config.yaml
head_dim: 64
vocab_size: 8192
qk_norm: true
parallel_block: false
init_std_qkv: 0.0377
init_std_up: 0.0377
lr_mult_down: 2.0
schedule: "wsd"
decay_fraction: 0.713
MLP neurons of a small language model. Each row is named by its layer, matrix (gate and up: input weights; down: output weights) and neuron, and shows model dimensions 96-223. Each number is 500 + 25 x the weight over its row's rms, rounded and kept within 0 to 999. Numbers have three digits each. A neuron's up and down rows have the sign that makes its largest values positive.
After each neuron's rows, "fires after" lists the tokens most often just before its 100 highest values on Wikipedia text that the model never trained on; "fires before" lists the tokens most often just after its 100 highest values on Wikipedia text that the model never trained on.

L16.gate420:500489524471549503496474505491487455486487503508446503488473497484442482467466470447489557486520493511478533527514504511491534489449426473520485466516519491504499513510495477534514507512476461524526496499485483504509481486521508487486451520520452515528525492506517503486482494512535479537478525486522529493495518518514536502520528483532515501511501508488519511534534525561489541541494
L16.up420:472562537481515491507507508481543438529486519459479546464455503474506465472500502491514510524502488449494522493516504495479505563503484498518494485525507478480501504493484502492534492430483439520525503503498465508509525461486507478508495502512528499516514472496511480488529466540555487489539514514471510484510514493560490503530511514519461515525505500456457498476503540547509538520473
L16.down420:501505496478459451501521542421487539492522509486489515492516474485480495476486481554536485525494489485473518495509503501530473485484470509539499541513509458490482502500509508510504474481464478523476505479547513523425560565522489503469493510487500498488512456458463507466497473528511501488503556460478509483519476527488519476541526491518486495481486496440501498497469485509494512497473
fires after: "|", "-"
fires before: "-"

L16.gate353:495494510473517554453529515540514545480509505471537474490501522554505528486529491467504529532491454496504519531473498467550506500506493501531492467513484477510499501501485486521528501513486515468517507512517492472507486508539528500507478488469489495525493473502490505529467485450493492470512537499485541523509520551504496442533514512517520514531510491486456503499490483493485547478461
L16.up353:498504489525489544519478500479529492492491455508516495513513525530471510527505485482558512527465494507512534523517481466510502519534499500469503489496498513523541495470542478483536465466503501481481461488496498496506504493473498475500526491536477472528479503508513503465521435474526508509478510488483519560508513510498521477470514489495541472447490493482490470542511536471515489460546
L16.down353:494502485494558526586483488515510522499479493477538537487534478477487519497473493531522488487480541502486530469532484521481479490517466485488499517490525541494529537487471469528492485510495513493505454486504500493478483494505508441499556493518493549519519503510497522475495494470494491500489467506488500497540493471488505512483496492507528516502489492479507505457522470452522525508505
fires after: " (", "|"
fires before: ".", " |"

L6.gate211:498508439477478476503484516499532521472507517526482502516510507558489508482513525470527505501531516477547507516467521527526489465495507526493548508514506490422496515529480477489473499492532515512454496550474479510509505539487514540510487506459491521509523541466521516531508502532502476495539486434476507527532515492504479516526542491487482502501467465544476514497484504493438497483483
L6.up211:482467506498461498493520476540477491462534523485459475543524491495432510514555485478455509496459486513502519522493498507509485521485507532467482500521504516469485542459470478499442449489501488514504514510506484467493488500522479530512477509508488511505499527440477537477461508518485479494553463455503544492515555544525510510532445501502520487502497512551513492510500511493468527507499
L6.down211:522525510504510495516500484516482481502494514494492473502497502473487499518494511470471484522458454517465499518514506534471526496490515463506512488503523512471520516497491523504487556500485505502510483484464517505523475518488455493485530490471504476500519482518528501528502520475533533485502453504528518502507481483512523481500495453549477479497516508464506499500505498311506506473505
fires after: "|", " (", "-", " |", ")"
fires before: "-", "|", "."

L5.gate411:461518492487479544527468547496510472543535503499506518524508516468481504502497510515492501565561474568489501514526521489497520471512532495497527446484493531515482519489486459506521519471513444504505493484501531482544466500495535528480559530485467498523467513518456500458529471492479526526479476481510507504509511507542506498503544518461521512505467506470464535526489494502455503491540
L5.up411:486473505517489516500512496479490513520562458483474481504493505514504510488491490459539500546497541492502496515486532494449509469499501434488518511475508522496477468499496508564540491504496478531491487476495499512520485489495515486504505550490453478535494449499488514469483491506485521521496539461462483474496533481533456459496509508499483475508465502525436514463508499493505494510518
L5.down411:479535492491477517522506508510508458489487502531477504524478465474518495486502461408561543509493506531503475418455483492467504481517513426453517545495482500486488460514505480544473506531476486543500505479502500503541532506457535493523455457488493515465492492495489512496484465518485507511502519465529512474495484534499507462514508485510469545508510518519491508498546502548475534532476
fires after: "|"
fires before: "-"

L6.gate378:476484474463538515484487501515481527478483468486481529500523512537504532461515497494505446424541506538486492452490516519531509501506495500527504528482507520510502509498478451516516484525481497457523489501464555521518535469497542542501519505501500473561481492505520518471506520508498476495545497513524489511484475477482459505499517477504507516493499467500458506486529483503472510536540
L6.up378:513490478482494552527447479503510507516525487501517517474500535522517464523530493519532496508481546473531527485526502482509457472482505557509521491507505497493526496478511548487530466506495503515478520511513477532501544538487532491510494511490515484509543486483487468458500503532498498492548505445492547528487512517459532519494461502472521527506512494458436500508511541502411539473541
L6.down378:506516473508505490528512503535519495454524484498539495491510482535522491500484508530524473469496514528501523503492490473520522466509551518508493524503517526523519513460490484482519478518511501499507481485509546521513499485534502548500551497473481516544509522496511492552453509518471529539517521477504459500462483465478485491509504479510481537479483507473517478527502513556491498508527
fires after: " |", "|", " (", ";"
fires before: ".", " |", "4"

L5.gate48:463505436468518507520518513535524450491536525483501518535494529508469470479505532530443520474548519536525483479501456484502464460496474493466494459500517502496466536491473520546493530498498476501516494518510503500488491522532499459465514505489501513535489459540518480462529480503527505528512465482493502497536437511516498509530535536452502521507471529499496459498469539509487517499495
L5.up48:489495505532503490501496488500465473475511494485492477533486510482516502499469462475514511470458526471469484494544516491467523455512503466482496493489525477481475474481496484481479507481497509495527528482509505490489491497498515546540540494487459506521474461505483550496475494426513520545482542500478484525487494474548520491516475507519496507480482516509508508547478494488485506451498
L5.down48:462474489529530541540514453502493489481497518485535529507489488527459470448475461524503502479497494483502488434463488484424541490500496480484507483489512527500515525502495498522516494533506546499494538467504463525537500463484547538502517502498552549494458526500478515461512490471516461539503495482507506503517522488503504470490511471498529483511510483517499461544548508521496481435489
fires after: "|", "-", " |"
fires before: "-", " |"

L18.gate665:541515497499468522482524556534458526540503472517528502501496514527509525544510473501480491505464509494486517483488466499502514521511434496501494487466525483517528558482496512494532532455522500482467462494481501471495468525540479503482525499490531497495503494502515483496495517510525553458482479500518465504446512513474520541494535468490491466486476469496450460545480525480479545497454
L18.up665:488496555483550487515464501502500480518512541483465470485486511519511517536472510502501553501496523493504483540477473504547481535487471539499494481488510530525525515516500510474529494514488522513531518523455525492483534474512480464473491493550478517495501460518530528513513489521483534491492520517470553508478517493552492516513496546487447480499522473549511475535512469483496500492502
L18.down665:502487490508478499486499448475530499518502504507506493521532485505498516552510519542514523524500465501488502499492524449509524496501537507514497484507472498503483487495486459500485490507479467477490525498517501485493521502493512489505495501475475516499501477503490486492492488475498453520501511466537534515516506501514484464510484481504547510496537509512514519474535498762519473504550
fires after: "\n\n"
fires before: "="

L17.gate161:536510518522478433465530462534500525537526520479512538492477491500531529499487515484493564501494507525492528524532472486471471483470539532464533474493525495493507530507444477478477519460488504539537475478481502490479475538476539487527515485506493528468512472497472538517476509493528493476458457520493519497469522569496538485525537521510522499472453477493482483517495494468487509505474
L17.up161:502462519463536506494484521457481492531483502513491513475536537480544462520497511479518489517503540521467505489530493521483515498545469507482492533504514493483449508508478533521453480496508471480457496513498531514495491534515526508513494536553421513517494454505499542498502482497494495522494473531504506530483532504510511512467497495512523507487526468495485513484517502463514515497433
L17.down161:479492545532499524479482465488446503468528521499540502515491466538490534478478512504509473477476499473511517511456489524497521523511487494491491475512500533529510505500510528489544520504506486491519524473502462537514526490461511520529499461459568502477505534486473444513490476478485481498497532483501496462515488516506431517487469458481466556524520522487487471515464512524501467483510
fires after: "-", "|"
fires before: "|"

L18.gate329:483543505487511467468479537535504490494483512517490514519531524506507501478473490471520498454478540563477508467518497496495493501460470491480506481471525498494504540489486496501552464487494548499500525542466513492512530516494518518469470493507559491456490517525506511456502479506487489452474506467531544504491551469498518466490494520454494508497478464464474478539491470446493540514454
L18.up329:494494459480533510505485511529477481496517514486506505493543468484482510469456462482491491446512513516531489501483474515490516477477513488533512517532500504499536525483538511504516543501518525509533522489470541463428454450494472494466517513512501503552519467519521476513495490519506526493491495517466491510482481532483511493477502492523503503495487495511500498529477514428477551481506
L18.down329:511502439482486501471526476481486524506501499523501487499539533513502494475514540532519506502492470495509469507523538496508467516493487474486504509507514507490516495468486488486475514456485480477496495537526493497510525525477516478508525511505490470493520510518450485485488505495488545469493486489504480493485491525499503511479503493513516489500503502467507504505523502731494476512496
fires after: "\n\n", "."
fires before: "="

L17.gate444:548484505427517523497482512544464476494505457485490458498485491483502453488501510495505502490489495510504497512469488543484543491550478542459517479524517475523536507479504486559549478479504482526460544460480514469442458457485472512448486469500537480501480485509469519478484516522499511470493466504483513523487558538510502521478521492473522510483451496537499466510512502472504500496459
L17.up444:517489549491515533498500555499538468505506513461493482474495479505543510456495453478526505484527523467524481482536496517516488492502450503512506476498469559486495528500483517458539465523510514485524496550479516522543473522499545466507481510525502495512555535505508501503467521529485521513483517540507476475464495487529532491492474522524473482512514506488522484504453509516519469500523
L17.down444:494490519493501511508492520479502520500509515475491512522525487513480496485535528511503520493523496487491482512517502494472500468509510501507514488515493486492479476505510484466501514495469476521505519498545488513511509524522492491499492482471481479509517486504518463488524507499485506506530512511500500483508508479512534515497496493511516504505506498489519512484498512800495481507534
fires after: "\n\n"
fires before: "="

L17.gate205:494517483507508490527461518489456510492484511469517463530466502516447493513503536485526484466475540539537531513520461512523546511513464495529537483498549457497513527483532474459521534476545503535523456513483504483483476469502509504442511443480498463538483560495492500508488506521506521480504506473536452499512482538489508534519511503489520499528499499522484514534487508495528469451478
L17.up205:492495523518473499499525512548501447465484484508433534506434526542481461536467473463537522500481482521476534508515478518549503465480438458522495537487528570509506516462478528546503478521459489492464524489492484531485498480488485471482499503515491525498474472519530526492483508505470528508442540547498482489501491518473560484516530514527505499504478485472495524529484499495479515473492
L17.down205:448545523525506481509521501461498468450474518474461493477515498524502468477487511543504505498500476507459536539565497541508466475474471450489467490493487495505523506482436443479509478475500517502484540497559489516473503537472482523501510495483534486484479445476503504481531503502494447515492512494514476528532493513512493492530530536475537524474494515521505551506512504577482489527503
fires after: "\n\n", "-", "|"
fires before: "=", ":", "ali", "\n"

L15.gate687:488490488495488503460424524494468502479502484521506463508457477480493482479442457469553529478534496499451529549485487481496507525514495485486509491481546511482473513464531460498498512476484486516479480504520498488458493481496471520500464534540517481544459497476528513517562466526496513461492482522485510478461473539478494553526492514479447526539486529570483532521459497460459483485510
L15.up687:485505527546499510500476487467451466489514477524515466506481442507485496499476487538515484507484516494496503519514496519523487546523490450487528510498503488501476507457525512494518459512525518524541519495525481445466522473493538486490428498543509522524515547501483488527505466523476488483483465476526526505464482529489529546515479489507503526565476499540479499468478490441482534490451
L15.down687:453518495506487531474459424416519475475511511543515462484523510507521470502493499453523509513443498515516486524544475513492503507530491489473508514501505518516452503490521522539474507503481526557508507515482502520500490497471490474491462532508470549569501515475496514499460504509483489462510516523510493542490468471484546487522493507478486512526556525484503505495486495355482490488470
fires after: "-", "\n\n", "\n"
fires before: "-", "="

L18.gate278:492500519440518475465503540541473450513491487499501473497479498497513496478531503469530489488539500460482540502529487511472539484478484490484505477502488470537477490519513464525524470476518486504491483496483481497453483491489502484464476477481511509511504480507447503542466513575492471469467514497461507495504534579521502499522508451433460511521491514522476495527516486485502505464500
L18.up278:472537483522498518537496492533505508524496501499477534470489505528511439470513425466500466475503520453496555490498481484480537490530516466471496516513550463479506512503538512517511491497502476523560447500474528462491504488507471500492539496477516500517479584508495565475505534504499503526493540487513514505531524502486501483551543492519535503485510538474486543539481512532500502526488
L18.down278:513485485468443513497499473460484540477487532490491511512486515535475514500428497494518530501464447522509551487506533467518503504528499488429550511492513533494495513477520480479472527516485500528491510494489509471451504521461461507535498462471517539473511506479499462512504486514515539523472470502483505504453486468487556483507526482471489485455488503508507526498515503502479477537503
fires after: "|", "\n", "-"
fires before: "-"